config.toml
num_key_value_heads = 1
vocab_size = 8192
norm = "layernorm"
positions = "rope"
rope_theta = 10000.0
qk_norm = false
tie_word_embeddings = true
parallel_block = true
doc_mask = true
dataset = "wikipedia_en"
MLP neurons of a small language model. Each row is named by its layer, matrix (up: input weights; down: output weights) and neuron, and shows model dimensions 128-255. Each number is 128 + 24 x the weight over its row's rms, rounded and kept within 0 to 255. Numbers have three digits each.
After each neuron's rows, "fires on" lists the tokens most often at its 100 highest values on Wikipedia text that the model never trained on. A number after a token or word is its count.

L2.up718:089134089136184120164119095118112118140143103125125100106101150106085142157143163162125090130113104128130146123144100086151147098134143141141128138131106126132125166106122087140142165105128145104115073116116126140124164164081179092155146113124114158148120125119120146088106171096130139112104142153146097116158122101139092181148159140106131155092097147113142153134167157087176125078116
L2.down718:084127150139106139120155145116156161103095108138167110149108119142105170148154128166131134144124100168100109050104137147110118148146096096170146127117183139176118142143125151147128141178101143164163170108140132104130140092140175127112137068178123143134105106138123156130110148088129120121173090122096108100112141129117102154116130094128131112148110150122103113113134152142133131128099
fires on: "v" 33, "g" 14, "uc" 12, " Pres" 5, "c" 4

L10.up426:102130108168071151119126122117135130151136149116130109154180112163120140155128159133115119082106125087163107135196152141157101122084103104148146110145110104160121114139159125119081137146100130138110098141128167132095139143143129107119111120132123194130116123151135143147116117120138124118089087117124163159110210169088132145065115148149145142111163139107124129150113152141125135156148
L10.down426:139099073082125122157126156133122137113148152133121108148112118135144110201138133105155098119126151115120129171135135068115127110111108140111147157143174135099135109108123156171108152084118115143151186129130140115118141095158103130092140133135146089119197083111129132120143169157121153108113121107077123170160124143112132138131140158130143095122109132151109142118148136138146132161148
fires on: " c" 16, " dec" 12, " of c" 10, " and c" 9, ", c" 8, " | C" 7

L5.up430:071168106136157129128098101137164151144169100129152140104084120125112179105090152133146143154112127152152107156128143112129106120113133134111115144132133117148171146140106111143147135143138150152163083145181109133116122133065158130122148118157144108145147142105141115115121130108106144132112099137128103115138151124116120144092147125046153177078129120159084101144124128126156100128121
L5.down430:106136126126144162112156107183078108162148128143155116162127107111127183145174099131136077125160123120154140083118127148140158129128151152100086127135155103118164167152139152090125104137100121118113138087183144140139131107124164110149161140140116098147143144112120137101173172136137119135093161095118138098122138113112187177174128173103101136148143113114137091141131144132117125111145
fires on: "ig" 15, "v" 12, "g" 11, "am" 10, "p" 9, "l" 6

L10.up290:133125119092130130130064146124159079167139106105138128107116132107112130118138156124135089120162126128118113144124140091143142155069119127118111176144107135089089094135147133103136091142131129124117098087115169148121168140104133128174094139098120117132141183094162090115145118131131131119173113118133079102115147094117082119094134102066147132138106150145162120146115168160096149108141
L10.down290:097140097137104149086094173150158122109079149107107164147134140102127125094146135127147147124114144143108116134116134114153113119127121133158083142129125139116155122112110147156063112140121151154118151135125117114100121139120121162139107081075138140133140137063134098076150155145184091149155124125148106132101125105107136138148141126154135143153171104149124165140165116091129145154125
fires on: " " 18, " of " 9, " and " 7, " to " 6, " (" 6, " on " 6

L5.up355:147133097162141147145162143171156110140159137155144138114105128108114146149113142119096106135138149105174152141152116098119078082102151122113122091140166154117139100115140156125128183124191138114140083130122111143135114125112141162114096129114145133155146127117098142104154143098166114108167120114169114116192111126118121081141163184137108150111118183136122072156109136146151116110158
L5.down355:176161119101067110135096142093149133117131119103119136097151136149185126126135117096174171108086135088079046136112172120106081129126103134114118140129122117125102132122139083096130132100105125098127140138108131126117117108105148160109124140169099115120094107146125142166104170131147144100126125132105117137152145116074160098097147166124135123137119139127103130096134154133136123149118
fires on: "b" 21, "h" 18, "ing" 15, "s" 8, "l" 7, "al" 6

L8.up574:151164116132145122128124147113157137119142151157140104143120128129104096119106119151106123134138154128160168168147137111135166134102118131127100154170149108149146114108184107127173138122116138097125111072151097132130130142133156163089116153116119092117163141094166109114143133114154123112125100144163131083157066133103128119121108128154138079099148104096165113185089130168138059125138
L8.down574:158125150141114070157145096135131130100142141118134111161138173100121127153123106111121144132115109107119105123116152114173128153156126117140130140112097090154077146125077134139108112079150082133165128159111113177142122106125101144154173104096089192149148093140105187126140135127148135109159128159108112154113143135126098129125160144162124143100139215102151107089123117080093120115126
fires on: " B" 32, "b" 12, " place | " 9, " b" 7, "h" 4, " Gh" 4

L8.up918:121149135176153115098140144118131130119150131142134141137133133071061120088135108108134134135139159109096133132174126133160185146168170120088134092115157137109150169116137100121148106081164065133146108159153093113121117141130127105111122099130126151141098185145102125119118149159123136118159152129140118121150102154169110141145130122174126162100077180146086109115107151119130098101118
L8.down918:152115089141118130145121134110105089129118152145118183115134129148156169103103097100136157118077141130142076129148157144091107099125133106179135144132161134141070107144134130148147118098121159104135112170108144149182174103101130105111120125160088095129146104147115144144113149119139101132142151138134117114144124077096132136117068129062167161127148120173142161137125104141142136107136
fires on: "on" 17, "o" 16, "; " 9, "al" 5, "ing" 5, "s" 5

L2.up355:147149142141113127148095094089147077171126133113119167133100124138137129139132118119078150139128103148132110173143090151107095119122098153140115114104105154128180138107126094137068086079100141140148119150129141130143115137081156150090159089160140160178161144089104102147126118141160108147092129130155089126172103168133106084127184163076112134114143137119110119144120120130117116130122
L2.down355:144145105121129120128127110105134123113141137081155130105127115121138132084125170122134169138130098155132118132150153142189104130135098115115096126139100127092126164110114111095161132100106144073104119108151144106131160103178123109111156111186137133120170126116116138132126112111122101071164154094080149127139133115090089113137147109126097133152149094067125169144154131104117130140111
fires on: "- R" 25, " R" 20, "g" 15, "l" 13, "-r" 7

L8.up789:091124124124176107131111148135128085102123120129146118159144128109134107127173110103131089087124131109155082154133107165136106143119124173118109133122162126141094134141163111144078101144169142171146118145118134126151148152141155135157155146119124146145114119104095103171110108095134129122107129103129106100103118095143124144113127105096159118102152113118107115155080110162088192091113
L8.down789:107125095150154142085106202145170132118142175156149141126138141126132109145127130079107117115136082152135120106135141146119111143106162182138129105146150141098133123102132119140077123162151110177130137126126094117110126154126103111118136112106101134133132161080148105150135130128115116118174078119101111158108134120128114124121096130107159097129165138126119139146085117164151153145116
fires on: " " 31, " to " 10, " was " 5, "; " 5, " up to " 4, " of " 4

L3.up374:089126132102109101166134146126120095140125088124100098104140127108146133152116127100117104136141125129145131128120132131130122097137143114172087144152161166145121099098126124155142106108129137158121132121141187113144105121096115140131158122150106157174107119126162120112071137118094182124177118121140093130121160045119142113118085148103138138161124116105143132124149108139138154097110
L3.down374:122141143116130115154124140127160143135101116132161151138095139133152175157131165129186121090109126122143120105125078113159116101124126131155085103108110127129101097128139089163094125135170148133116114100122079117131113155142164134089162069163114136147129126137103154139097090122129112148149104114131107162093119131133095073080128132124114123098172163113114129120142135122117121101171
fires on: "as" 27, "ev" 8, "\n" 6, "v" 5, "oll" 5, "res" 5